From a checkpoint of a small transformer trained on Wikipedia.
Architecture: no biases in attention or MLP, untied embeddings.
MLP neurons of a small language model. Each row is named by its layer, matrix (gate and up: input weights) and neuron, and shows model dimensions 48-303. Each number is 500 + 25 x the weight over its row's rms, rounded and kept within 0 to 999. Numbers have three digits each. A neuron's up and down rows have the sign that makes its largest values positive.
Before each neuron's rows, "fires on" lists the tokens most often at its 100 highest values on Wikipedia text that the model never trained on.

fires on: " and", ",", " player", "at"
L5.gate449:484501543501494505484515503538553486512530515493519547481454514532495499490522462505492494499465514468505499457492511511493542498478522541496459512466493521497512496463500488461483488503507507462473485495491526481519443518476447503561505476529508512521479505438467507531534482474525528466503496509432480513489445534446507455476508516500512549517554523498504516539473501484507504517517480531505514512488517519513465528497519443481532486445500519501491519486515524529479512498505469500482514538475458561449507484483524477487553517491489487492525476508512491488516507462531518470498511494485494515488519509480502460501479491511487517505512492529513453511437478505517529477502514480506480460477515493525535501512500523525481457548482522495501451519489509516479490477528530
L5.up449:505488500504495446498502514462531473490511529438519519488510479504460518485482473527459516493504518491482486471515529460497480460498465506492475464552530450558548503555479477510499481478521510542543528492498504518512464497502553478530497549501489517543504534468510511499494501499534495500449480497517516499472496524525460482489497464460522497484509504518482457514483454467499508480480511467460467512506478510497464513486470506541536494533498504535524542508491522498506502530532506490495515511505482516466484527555476498494536480487493470526509529470507484514478499499501527507433459591517473501508506508534548512467507485470424528496476494512528543456469503496485479496501530484487472512508504515520504545460515493500496487505506456471486497500499502470486514495468468

fires on: "in", " sp", " Sp", "h", " Col"
L5.gate758:534517522500468465520489481500482470491477528482576509484498512523522474513480509480500504599534497484457496511514499504495548474490490515477516490523471471533501477478516539527541539533532544509505505478469514448532479509488500471490523521475487488498496555538478505468485451462467509509502485483505487494502520505478461499468543516517519476542511535504506510485492445509514462510495485522485503525462515545501535500529517519540523507488523493502471495472497473494472517477518490458516475516524492471524473501525513454557517506483480484525481538477495530538488469494489486510525521512491546508517522491514481495533517536542501474537506468512476526541452513508493495475502517493551482500483486494517517524531525491470524484488500481500501507531520509492476514465524481
L5.up758:518446535530470506485486506508518484488494531488555477521505484521496521478524491509502569480533448486478515467491488544544516497504502513511495492499534476519482477492496499485544504464538491516531477498488449456494466432510487516535539514481496543500500492528545487513526515504463513481483494470460458519483480473528534504502549470503446519497498523566493531456493551522478515463482510489494515521560459472491488483514472508525532498516503483545505521476538493538471461501502495492488509560539487521474480499517494536517491528480489471501438501485515533504515467527523503489472543540500494557485498524543531510491497499515478509506520524529463511483481492487496479508512472520526490522491489530503518482491511494462523512497466497477510486503492485557513528468496479

fires on: " at", " from", " attended", " degree", "-H", " V"
L5.gate398:519465458498507463516452495504511501469492546522530498484487537502513473522503476490466447482461532493482498443467467507522530495488517521483481500487477535476511527505466478541472476504529439469450506487494546495511476501486472516510498501472507547508499493545532527451517560508511540489548520475512498491507487549481529495494495505472503567515495481501479501534520497489521529508507486478494544548493493474486487484528505532489486508470510482491528554495537498472505462492507496490513550471488497521551515528526497467465497517483510466512494459539512492518479479503499508527533488499471519528503510497511532512544472488480492501529471472510525508474505519484509462446499501458489474497469519482530510505522531525498525482497491533494520520486503537537532540517483498
L5.up398:496530489533528488508483477493509521518484505481481513523537486506478505477488447504501536514474506501490466533525488495485498524509460529518505475475545440506477507507519501500521550513531484522492497470513524491486483508525473484546494525475529554475465501529464471495484525540489503424493505497532522496523467539534480481525478503475533503517442508573426512532486510525511515478516536550502510508506474535519448493511472480524534515505501551520481521536522507444522498501500497526469565528518513541510456487451515504499527486523546506493511488504489486475513502484518502526506496536516494508511486519516496547532499463491460495518518477495500448472506505509472477511480505538488511513515531520510496505538501469512527540498466468486495474477534483522503469465496499

fires on: ":", ",", " and", " (", " of"
L5.gate205:483453498482527501474480512491499508481529471466472493505529503568494524514422478491520469501473511506509496507548469540443482483477468496520463497502508509527521503467430490489484535505533460517455488506517489536553522474502503486450499463538506517443475512507488494469509530496519528503542503498496506468455464483478518526523515497511501485509505517487502447501464467479507506534513522514529479500499542550523457529501486529520489467516531542476530512512529524508504505520484499510464533518455503507494506490513493489521534519519482453484488482507578504509504502543500484498493499488529533451512486469522506502467495513436477498524461470512511474465464496528477510515524505519549493476531520526484513506454487479520510494481536525504501480480503517477498530484484578
L5.up205:514469539472500509500497498474553514482480492502499517526484514541511492525499481488489506498490507518498508453543495483525498478508507483561487480512485510534514444469521508518472510478545493508518524492498516543507515502468501477462554461522535524485498586553484493522485500536498471521498497501501487496514478521533497485492498507470497468499524574505471489485499506482470494502490485468463493483449489478496502525502523516505508481491470482527457503511502500510506496480490501500539486487544474504495487506540479506518457493506478546540492504520514527479454524468501538526552461548534464481512504524523487499541469558488468520502517486478507476495508471541439505518515453495522448499506504520471528475512494515513511501493504441500510552494506489445418506555519483

fires on: " t", "view", " T", "n", "ff", "o"
L5.gate735:507484495553505471467506534537490493462538550533528526495486535490536499501478480487504512489500470521491485524524507475500512511496507490509479473509468540492523497502476540470507539533478495463504512483469503507468536507469518480509492477473494509496491481524512522508526533497516519492557558473499503529488510514526485516520503498496488514541489501512516495494565508488489525436522516526465555487536513491510486456570526536527516492490518490498458524506547532477494521477511487491480461521514459487481530511535541502500486528525518492523530506481500524428495491498530494447472524435522542533579526497502496475493491507483511526518485540529524501538469512473494517502498478449557528494539523487479542472501470458468518480512516462516503521483499498500494486480491517
L5.up735:488496481517505508481502476458492491550529521498522531499538506512482464512492455494495537567479549504545533500461504508536487472489463537508519518501513488490461487497454540494489546550485496466461475480504505525514509475528537553504490537502485497517523512514523525496490472484520464480480494510492493473505541544490491509473455542488472510498476468495490491434497522505529471511505441499498516486482472465556471504502452479507506536479544476510481511527472491459503500495495496523448515476488529480502523497500506543484505542505487506507488506456481459473468547506504494490539474533473506488483480461539535493475458485540490480477557501515497484511486513531525549483488502507513490541454504490502554475500496523500526491494510479483481453561513507524488512470500524

fires on: " P", " de", " s", "ius", " S", " w"
L5.gate530:506460521517525476512478484508535478475465490443488523488495511531474519520489504552487486476525494522516511450513491521486513508465476500507487539513489539496494511492515509504464504491589486462476506457510524462529482516499489469493516487482500501481467512480520487513471532493488562475506448511533507508523506481499487506513483530482507487532491524534492486504464531471509529481498514478526454496528471514514477525515538533553479493461468519514504518561470436503525503538531480506492516514468499498473495495543540503539499509498492459462496478494549504463500456507548495538513473468470504469539471525493488502515482481482505512497535514504516487485519560509534481465542495494529437489528516474454502477460483503508505426536494526494491493506513456538499539487526489
L5.up530:495499524465527469496556545506488500479452504515483464505527545515465505513503540510527528454501488489527504495509524522499502541514500495520514532430480540505505543535496501532543532498482494486505513497544510474538504467467483509476490512476514529499496485465481463494493491524525530468528481515474505514499494511475507480545531528493493504501501494515482475430537510503476492479494516483491455481491494494501467464501467548506492553503517491485504486503510488461541489487500499492541490492539504527509504529542550532514473487532502530482530477526472514527484491492468522470482491480512468538503485473456499509497491469497516498473509480495508467513535476461514494495542485520527474529561548491502517489503497457482514538465487492521507552493513460549519447519500546

fires on: "v", " v", "w", " r", " cl", "ress"
L4.gate356:534486485500535500486456494514460523496496501527542513516562499497496519509487471455520526480503476518531491500542534486510501504517481512507541535517478491508548485488513524506516490507488461489517506477488509528502492472523554502512534507519485472483494498514500539469472523476525463484477535505495497465514523524526528489475482525538543488512459476498549465490480480479515517512485499532456564501506517466501479462540507539447534483499524484490488532481565463520508491486520482500514485505554513503500469519494488521534496494509479465529507459492549505494477515485523463511509475496505550461479501482494500493528500493465516477491540464473476519507508507531485516473498548538499474497505473488499527520529509538479514499458496493463532487468511514508484521493494492
L4.up356:488502488476502472502509487519565484535463495534533501506469504495536441480489492520516533493468504563538491527505470458506493477509543457477451501509521500497518501493510466512449475534508481448508512479508504459491508465497526492513466479529473470487499517519489532457485532467504506506485454545520552549491485519439482467499487483496514497516525520526526548514527528537497520483513479531494517537486448498507502531496465517526530500514479510500500503542495485458481493490498488477518505477501514560465480460508511497507493508516483478557491500533505561515472529497569475466500506512517516508473511505530504547467511537461544503476489500510499518507519501472499483503479530516502501491519490485467528482481531485538479467460519506479448482457525494483473519510502498

fires on: " |", " of", " at", " from", " Year"
L5.gate662:499524489504498509514506492503501479503499525475535532468484484509495467513477540543484445506474489555547489530512526472510548500515491523466487518455487492494512496512461481495495500527479462474529472513544505486503542514530530469495475533502483499492518491555482491528509459484520508485465531495487477494482514460505488527498478543447519569505503539458520518525554494487530496480466500491473486526455484418461449528509528497557497496466504470485520506500495513491527503504480477472522548461521470490498487496511465474574500523495486498508510493572501498491462435528474508490514511470483505506515531518477516484502473520489503503467472478498493483503516492491482476479492518482563484480475528482502536516528516488523468485470480514449495515487516522491547476531462533
L5.up662:495523497492526476548437521517509506520536483465461521523486500535486479499532492523479526491519503468523477497502506474526508486481520501472449492461513544552516472508461486493569487484480496490499519481516558463463470493432478480504460489446503485496534501538470498506495521508471502509537528477508486512531519517499475498521506550482514586526496536501458504483508507488511509506473536529495536511472507522524450527493474541476525492523488486476510545496490532502521468554493495509509504490505512506498497557485473485473500481468526470474516476478488547481437487509516516525524465483481509466516502482501484460558501495504488474534510486460495538495511494541496482532479493457481522503523535512471500518469504497474499500491515502525517498501519505523494521500472522

fires on: "l", "al", "st", " tw", "urg", "G"
L5.gate626:530488527470488443451523513452505487455479516470494517474477502518473502548490534501503503510482487549523505526513486465451509491468503523512475496527486521455553485521484489526534561520504483484513501532477496549469507508451483502513446487484499526503505502516476516508539527464539487525483510526505541511450547505495507503494516519525435501508497475510469504497509525487488470496495493489498518495501547443509464503554530511537510486498488516498551460523513508495500497514486494476495480479491495487509522461500524499553494492544475476525498493517483513512533477466521514498528477479501489493493474531522500480481530505477468450516523517555533473493468470519500533461540479526504503487460517504545468569476497495506482492515473523567529522514530499455489468507490510
L5.up626:505503475484477417556510540470495495474520474482481491484505459499449513507488514516514552494456512460530503480503450509471477500530479506539499471477526465478454537483514489509506507526516480482579521522463489505508506481486531456461477496494476471512546514523493551505493511473490490486502507495494525476469494492526507521528503495542509489532490525544486445517477482498515499491496562507533534510475526483505484494478528497517486477521488498486496479521513449524495520500489501478512494485486482526495511534538481474494512523489471495486475482522500500508520483543487519482511515470513499528502498500475481534522484503491490465509458468483515484567539535538493497490536495520507509478561471505513484493505495454509499543499502517504550477486521504524472524484511505

fires on: "et", ":", "ed", "g", "-"
L4.gate552:492476464546436499501486520476505508522495487533539515491519475507502496528495455469474529516494569521482508464489455505498492440489467488508494500524446473488517446487497471489514489491508481446487464462513478505535474485553502471516512477490443496492514482460508521488535488471511512436519487519465491513464512510532505508470454506489479512502473463491508459491522511517471533496514498535517511513512501486513504509508472568477474519496507440527485517493518524529462522464517483455471519473508479509517551490473502483536470521513495491467522474511490533446505488510500508504523537510514547489542505495484485519491465550492485502472514492504511507515498550522512550541500502512532488443506481508516542510522483497522495478493518527473494520492511492499478496514464468
L4.up552:476461449497510471545508485518496496514497512478475478567516507522511466500511512509463557518536501566467549480496577528536509496506477465481456505479485537477515453489483484479527463539499504511488514505470476528543500502518530464470468502498480470578464486507505464475433489505517534488503499509498484494488514510476481507509540487510477496544493503484536525494536509501450541511498496502472507477492503500464472500499499471547518515541523474518518500487491473494496475556496490488488499487471488506518504522529488487495494480491501463495459444530474475479495491526480475488498511493489504560492484485524518513468511523451543511516469511444517523494513484512466557493508492518477509499482474516502492475480539518515473493535508531567482493530497496492491501511561470

fires on: "\n", "'\n", "″N", " made", " later", " announced"
L4.gate94:521499482478539469535494462519577484469435481503524487513537486512456470495513529528466477514485493522499520510462498518501528488506481517520488511492495504484491533514549506512540446499538493468566498481475490505522495530522464490453471496474485489507483497506534500468519533481509496472516481466483492492476482531505508488503508521460557491575499547503510507518463480484504493521514493516521477437457500521488468527520480539472535507497444499503532519522518510525526482517464480477512514489482518500504556490510496481499483491550497525502530523495481460483478480485491490566503475456471492537469506532517501497524465505494470468542481532509521484547471504522503452471539487485507453521483514498514507477443504497506495517475520513506549476520529459527492547486510476
L4.up94:513503476474535457499546455502523474513477491438510504514503492486486563519522505512494499524493494485540506520509499523514516501507445473462467513473509494479491494522490525476488484511526495466485493470496478513505537511435546481494484495500521522502432435518551539529517497485492503500469499480511491517476450494518509520517520530511527499503546506497498520498497482521510441543501514520511488487495493472485467513485469527494538528500470511478507494462517489471476474509463509512508479532505549516524474510476578502505466508528444518494530536487502488530478534485477485497493501555590519508475533514475504545498501476511551509461471517489512503512508548490459475508504507488517479489504508473506492482505535515537477490518524558545532446502510511494518519505525467

fires on: ".\n\n", ".", "-", ","
L4.gate593:531528512485513451516453508539484471461473532469492497507527521551470532537495448488469491513463502522529523481483460505517551448462516526462502492482477490497497503469487489507504477498559519501483500499522520526497473528499505493580535466480499469498494530536545524496495510532522519510457473526493506505476479536515528484498499524513494502523472529489516505513470551506509490526492533532503499525503479433538509525509485483517487503506546492505536545476518470505525531466489470513492507533541535521530524493512468536506512537502536475466497462480495499528523492490522526496477511506521503497502541522465480476492504520503479506523513482491545517458480466528457488492500509494499492459472492455501534545478473521482546497461482458494514506506497519536516487529474489
L4.up593:511505521490535528482518516545514519516461485494513500504488510494500473471509471524516511489489499540498492501507484531500508497529552453482459507550515499510484535513528485535507497472538495492552480485493531545490509551472501534521538511515540541527458485545527512505507491472507504530523476482433503508522503477448505527518528466461500475497543502485506466478511573537518503456493515474543496543549509517505492476478490524499563504468519511511498497522492477483467485516470521512486518507485503514534491510498532497518504496474440496494508478535545517491514486517513549484480529481492516512498562512478449515445483510503509502514457529493477513504468461517461470471485470491526467487522507506522531472526506474477545451491492506494499506504499523456570522532519470

fires on: "is", "ans", "ics", "os", "y", "ine"
L4.gate382:509516495467554481497468499461508499490522490516526472507505542528455494506494478502429526447527508503518504483546500464486536491518499518493497494540497486530501507531521517444501505529541491538513547486467492500527509528502504448505522553443505478492550509460510504520514483488473466487483521530540519472489493511497489506483470521510484529510497477509501523514524472462511534499525473513523506499447523501492515535528497457450489461456462521528460508529462482511499538489524496504495499497508469500472499474509529509538540495549495530489512479472486499495484516465506460487512450500500478507532502519492521525529503501486499506467504479486476496485494490490491486486501478489497508483527490525468542538477452534488530465516497527440523540520518482497487569462519504
L4.up382:542495496525490494497495496465513494516509489496492511515525485491518475549488501474525495495551460498463495479515536523465521492502503524517477475500511469513473516527501489471494500510529510493516572481452479516505473457513469479499461515515495501515468493513523517502517514539492545538510486493453494495463485518498480480538478470484535490558497525530518516522486509549504464548488519464484463534487529437518507506512507467470510524461458554495491501468483494518483490455511509501513487468528507494493549530501461505476437503512511481506466497493534492478506507508524512488500464548518495486496524519531479544492487509474514517517492506500491521521488522497473491506514423441510445486493489476501502562478513516488516509523500480504515489538516492517455522529493480

fires on: " O", "O", "re", "com", "on", " com"
L4.gate604:500471480523495539545483554522493499558506514505511504539484458493489490531481487507495493509441489546520499507526506491488502486506526482505461480525515537498521521498491513483521530462492486484493513472546533479494536509523490490511502497525482520545486497561467523497536551522507521451490508499508473512495516517502500526511502522528552482532465568504536473473465532511483546520487489537461509520512491484476421498518524495510502472476526497498505517492541545480484517530448473495493505519530483498521507501502514501543495496506487476449546505495518510515437446475520497471472545498515513536489483529489475485538501487504464523546508533529485528461543510532519515481543453465529502513519514495534491508462517535482519518504487480495526467526495532511489521486419544
L4.up604:482546565535528550470550517523534526511526479525510525468541515523502467476457536512511471482483499506520500467469516526488476552484534492549496492501503507544480490522469471538491494503502528458521530520508466472528539443534528494510453477501490527484512515492491448472512487464487466488520494463480481489562474504455517516501472503490505498476517508539493496463540519480486483489486469488485481488487477506444494486483493463521546491487530502548491533502478524556516481520521485474504507467526489464452532474491523514489475479493489513496475526490488511505460507528472463441528545509469480481517468491486493477516515520472481495439465478484511471506474498557488478533491508502531496560503502503505527517489537501502528474478511508469484433464485509469484504476506516

fires on: " al", ".", " p", " k", " h", " s"
L5.gate504:493520517471514522506506503512530524487511502493517503470497501469448503499439507546476492510525463492539498476572476533465506491476463522484475482457510510558485540490473506488493530499503522475490486514508546487484505527484508547466503477493478531481513508523489562486512460511475539433478480459467510497528517513481485498511505475485510513540486458508532495500471502519503500500482530464496462502477485516487507516483466475492512460457487521516512483498479513503493492485514505488491506497482456524462490477554530499512543452473471465508489537497481528480519489530543490483508459487426473487502548499519506498487473516513490480485506483504512479547506505522529508507454487500506482489479577526494523510493518485509540475461479502524556465512501516569528511471469510
L5.up504:506508501531519494500537470496486528476517500491518498489504489521477496498478522535503496493478456501500511493517528546500490515479467484512528490496481578503519496464487479478506533534511527497460480476511521497491469531488529510461512523433499514470508505497512498468542495465488523494456486485509566493546533493533468483500469468477489498508494490461490489517466474484473487510483508490479506500547569504460488527493529503494502479435459495453492512498508522547482490491518510501523498506507498534451498499572497479491499518478488495499467497526537522475450501492490462476512515531466512526474525473502468521516517514518543522489447467490509455530466493515518486445500531530464518503512522466530542473478540505534527492493508530520509473474497472531500480487527487

fires on: "an", "wards", "ian", "ie", "gan", "erson"
L5.gate674:500518528500497530513509495497513494509470514503501454536504541486514465495483511477499507506496498499503474496475506527525516466524519507563500497515506524530532480525527554457489448494497537477555549467442498496511522519526509512503486508497526433500470516516514488484491491512481488497539496508503490532512505503451502450502498537521485510478516511484506480507513466501506495417536489517503490477488510526486452564497481455525484503474510534490515494480519517504503489466516481526485529500502507516500498507474463475526491504541481485456553513512497505488485489485475455555526500469493519489524496515462476532507499489476516517466544547502501530515488530515470521503487511476498478485469536490519532491488500496565438512474462490526518474507520475489478495481487461
L5.up674:490524485463498520515466493484498501459489478532563495541484551482495499536482508527504481516499486540533496539524490499510503543508502534514487513508520512503495481475516448497538484530507527517494504516491480506490506451438498481530466491505494466532511511517546486511493526502540523512468489478503475508558505497507473505521437523500516473523473492460505468506486542491483499496477468482526516483521451484515468508520463491525522494465522536586454495528513494534483495510478497493495501486519507505545573482483482507506481515546517495521462487511469526506553446517516504531528527497515465502507528532525512524502501515453481501478516515533479513508481498507533524473487485535513483495489452525460517485531484502477498513487515527468492466516517511535520507487488513

fires on: " at", " the", " from", ":", " attended", " degree"
L4.gate75:520527537495494532530537548510516484478489566497499533476488499516452529563488550522477508467495486536524486436510478504519528515517487531498527502497472528520531496493482483490472519536504476454514487498499500509518485537490487546514522535473520547504499483537522563483484510505479526490550488450517514497519485523481469473481510451501486543493476509535517521532488519475493511481459514529485527510482498498524502567487511546473519547487507479512505493486526503494521512512477503499518528510519500463506490504498541465487479518496511485477523515557492507475462508510512484536520530499469513486540539495496455447516474479506523518522467494499504538481447494552507499488511526453498454536471529458546527543469497505509502502481491480500518513478522524528506498502488496
L4.up75:483509545503484469547465523517533498516487495501479480456516463535491471507528446469494515495467493463476512501516473476450473428435548511550498495522467505456507440558478494515466493488486487522527543484472503546550500465501476544514520490528488511498470516506470499501488508520471525501508515522512494503529493478466516498524532489517482551511550515518516522510519469508487507522553507504490471496506438487486493521489506515487474483506522489502494486561486501487481482483468489504485511500478530521507545523493456500466505535530517470541497477515542478491468491543485527468511480483537516518514472506505507473511490542431508517556487496507497485432499522508489510535507507513498495468528491522487540499470485493524511497518528514502516486494484478482490504471497551

fires on: "ant", "ur", "al", "e", "en", "l"
L5.gate569:523452473489477477469528520481504518490509495512508510483524517513526493507460458495489515543503478506521455471521500523475520530547531511484476498516471533515505515514527478486543519529516513472477464523493510511498512459481517450510483516499433479488526479500510510531502435514518505504537495508491511487480475496498514497487538543487449533474498496465495518515528510493514486516503511526537477443480517504526464544520513498472492485518526452490455541526506522504523527517494472483510503481516482495534531500490534466537507576451507523497502508487471502500498487487516480543533503500469472467533522454508499461505460460433517497540495491520528507505508507521488545466492545504490452500518522471507462515526528524484480483509485498538495515531507537519508466506508462
L5.up569:512519493494527504533490486490507513494535500493504453536482479479459443447521463479483516516504520469495471555456537486514515485483488520495509528499553479499484515502494500523513509487528442517495492508540491526502466484488477441492483505514475467504498526540534510471511478485510483491463492468491524478506538533517491513499505499483468486524478494480487415518471469486499510478517541497505503486538498503499502485516536439519521541494498501509514464478520528433521501535489499513434529446462532525537477519494521473477530537538521475470500514473512478524475494561481469498506500531465466469466499485499507516458502505503514484531512505494471517514509512461478498495476517507538497532504458518523530510510498464501483489470515469481542520495452479505546482454460466

fires on: ":", " of", "hold", "iol", "-"
L5.gate264:523499521472513507503480506522493521543516512499497471516487480551489514521501506498501507486539525535503490494486484470465522416490493513495497470496434496506512510536438485527523551483542489488476539516516521541501513533509443492506479490524480509463539525473477499512470499552513463478505483477515549470520500510494509493501515506504529497491502521522531480526503489522515511528528531524504512519470509496495502492519504506473450457478522504478558489529513514506499520477511490505525540500508507541459479516493533501487500517517483487502484497475503520476524490490497454477484494503508508448514479495457450485477496506480462476508515523530493497463467461494482483510513493503516484518529473446461526578501464505458453513517497477503556504490527452482528479524468508
L5.up264:504482526489503517481493507493529507500482518502482550505538476493561514483463480490476494488504486485495504480467510474543522517499492510505492487504487529516478430529494538480522483484523484489491521465490455496530499524554501468505479515495536469507508502478506536489518522530489478543523504456517490479472514492504477475506519490463510484482522508456535581497473502506502559552549493527474474499472473523489517458504479483521521497485528529529479467500462479505483474479514491493504519467541499498489488519503550504492521466488501470525462497511515468496546548530496471483502517448433452479494456509522487519473508524485551503531511491541513513467554477462474534500527502490489494511528507457457454489515465531532481501525493484475516525519505429511516485521537517

fires on: "o", "ol", "he", "0", "í"
L4.gate444:513516494485467512525522469482503553440473523495486551499481541462542495461528489482509469483528491513477420528557488500485517484515525506522504530492505494492528511493512473508528460517516514478511531497500482511474481541476466503466490518513506500533484508540516467470521515489465494523501521517486479521492460514466468512499600511515516477483461529513529500485488560452522510477530505491528502501511524505476515504533490483508460502481519505507486440524516494486501538510510475520501509497503469495503467484477500481519500521499461504459515449502518530521521460472509517507432541441479497516474506528501468492529475517526532512485478503507511541491531512520518501504460483481463486484536549486497506441534498489459499497529449486518508498505508458507502536534562571
L4.up444:482493509469466493457509498444530411513493494564505535502503495517487509470488523471466507528490511494436548483514520473484501484484514522526473503528476453488494476477505424510512482498568551488490498482505502509530502519527495467543513467517504480518505481481448549547486521499485522530553502539502458492485528515538529489481511536512533477503469505501502484517529524464526491507516531536482551470513470487521453520482495477516490482503494538499493478579468504477460533483485485520491511501478508482507497504491509506501508496505507489499481496509507488534529485486467456520511525500488488525532505501533508487501442467522485507496507515528519513434498455516506513490474525500423492475490548520459529539524461541523476530518498459493476518499495504464486541464531476

fires on: " and", ",", ".", "ty", "orney", "amin"
L5.gate45:551492537475475494492468502544482483502465481450509484517490476485555512533481492531501534486487539526508436534539501505497497478522518492531486470474508519482512475488491484522468490503550507461552529483500508535507531512502480504563471471471512513510495504492515512533529492511463468475479475501542509474507489498520502493539500458499487518520506519492506497485476524477539486488510454521488472516427503511514479499510495479532494471486500515490486463502499529522508503491518462491511508519460511456502531464456453522500458477524474439454497436477506526494506521452533517519486477507478516496513505532486490521492457546510449484549505477513510559512479490538454521488528493441498466525503511474546508504512505476496500482557474523463493521508475538505533537535498508
L5.up45:490474510502484474493553529483501503520520475541473491505519494466496491442526466493515487487471480504492487477499485493526510498512543511506456499539513498476510487525522476531481500455498499487457490531493539478516516522475551542474503544442487460488481520517472509460487489501512521472553559516538497511511491531482505477481496512518493561521513481486493495468495461505476482489497485513525487535490520454492523523495524501486497424471460502465491563481535478529535512490516515479454521529472483454516542487523501537549527499487512507485506479476510543518484498483496487525478491516515458510504504488477516495460484487520527508519511499525508497520495499526495482515476513548480460465520497517514516491522498468510521533540496547510517542465475492500529478548503506

fires on: " and", ",", "est", "up"
L5.gate751:520467445487479470469514519515460483483488489513508509546471478510537504523500513497481461487468466503430488508503481510471511468451503525519516474513494470500517508505478444483488512517502464510515497497487508549509481492537465515489467472464499486509488514563480544541500488527539471522463482502526469486513480487497490523485554546539492542467483460523491499500466488494452534446484516518496530509479494527503495495504550528493511483503548483498483524528473528528499512471489469473498476497491483487524492508505513501488516496518474524460504474474580514504503462502575492514444510480502541457492479464495452483492475504494507462508494471548535536485511492524498514480514485478520516516507525507477488490456492503501520461517464474463497474522541516512479531496480479
L5.up751:474503520503466499503520518475515497479502452516463478503469465521557464494516502493491549472513506488485514495555496501506493547501499512504454490537535480548508532515527487457442517486494512535494471506463489480514459479526512514468518458526469481523456468485455472538482507469475477519464473453495504464481477521507472478539509466541578500534506544505520510477461490493488523522512485516526475506454497479491438482509471474500504490496478526568503530547489510485492485482519498509523509541467496466489527499489508525485506508520488533538477498500505478470486481490459482519467512502541497508508497486520483466545488516518506522502487482478474497547471515473525510492532490524488493482499474506507513517472485531499519496491495516476524540501523484487444523515506501

fires on: " to", " An", "f", " Ma", " on"
L4.gate201:505479486514511509480528491533517510536490511483476487486552487504479526492452507483511475529522530521503505518495464532520498505472522497485478474519467512497512518530481501523538478464477499459520468481509499443489473478513531507527520507478460515497504507519521530489492550447522458504529496497490502552518504523471505438485536515497510522477508493536514504476475459510503489491484528536535479480504503520430478503490476519486464521500519512470516477477487517499534504522500502449550501516499494507479509473535497454507540467511489461499509491478518517497477508465491501480513528515511447462515445478507501479524490482510506510512477486497505491502461550504507486465501518511538486569537521496534484501483515538564528510480502483507499495534482479516519517506443518
L4.up201:503496514480505509488491501522465541497492490504503451517489502520506510519475475513491520517501468499515522485518473482532535481459516463572538469537457532469529537462493544472488524503503501456516526467512520499498451500520527528472531497395488529490449522504502476427461501498463515483486495514440505474504488479437540484539555512509507498536529484459513507465496486477497474500492500489464521531506493519479480477501471519479445481486492518502462493494504507516477504529479483517542507508524466484492526534548532475482513502484476524525442491498484535499474471512536454507523537482505456451448472491522462426524503506482538506504495490479531505502483490498505482449450527511532510494479503479534504481472488473499521528510507514476459488509469501516514493453511497

fires on: " and", ",", ";", " &"
L5.gate668:502494487514491493540519477466521498493545507492488479526462485542517496486516505480494493528492533533504509469506476534497498482475508506508514492514469473498510507472494499462480536474510498497474490500479520512538465443479488492480535491459520541452494506478503512491476517497518508499488475539475532494488488500473541450499506471541521508530536467497490477423501490510471533460500527526528525511533500516505509505503562469481467507489499507533516487496485520547521538497503498439496500507445529475492545490490540490504521512534491482450489473551543533490530464515507481517466516512483526494486478508535508463509455510505545491493514471546554480534494496508480563501512501523490516448467535488489510506511489493511484527489482484493535493525516538489490564490473460
L5.up668:497463522497523513500483523490551491478508510511519520523487502489484494517461463498450470548511493485480533534509448500469490525474515469542488470516517501515512532539519483492484460522509518509495513496481535502483516524500488509510508451499494522495497537530562473504504479539436514492463461487526484537490508500486496462520510516467490523545527511509454440514500465502465497519547475462515457467522502512461496534489502534492508497517458507485534507495518556510514540522489520495516521524508506511506511528524494492484497528482507512518485543502493491530491483531545535496488544513504520504454521519514525491467457545479541493488517458477476518506520492510487489520475534501520477505507499464473448514476471510548514501480509458501480523520483422532469508531529469

fires on: " in", "t", " —", "dro", "o", " de"
L5.gate571:514449471526517515484528494495511476500482530505479481472537485483491523535453457442463523503496490507532477482486468518464531480507461547486514478493451563501505496479480486514499480503483478519452437571521523522502512503476486458497475467508472498532536490517490511517500539506514514520511522467542504531486504514513477506469512555496457510491496482503498485484493498481490513479500522528555528481502502495477485504514540459493493518484511482510490485525456496511489492496474455480507478462483446522481478511496495487498521511490501536461510473487446518554504503468497480483509480540522511540510496485516518496488470543510513478474524534507509493516517524498504474467505524505546515493509546492491492539489503500492538487519511527500455517506477533524543466511444514
L5.up571:490512490490467496525517512487518503471500480496498527487484498512468497513477543507519479493537483523498513511481495503502480468509457487518548519518473514513505444538472514482498485487519508462470515543537552505518484480448517508503499527551514500522525495526484488505522528508475496450452544473452487498460505526511516456500530519495502470514520495477502520530536500525489442515561499516466491498556515463503489483499469467515482428508518451538478517498544502520493462494532522495480516525497488511484467516541472510474499514505494508487492483451480434489519485515462446481468533480520537488493509493482547486556510489536497554512573511500490478482454511493542482475455504484487506458505494502458499490517498483497498491463494485543520492544525507497492476524484439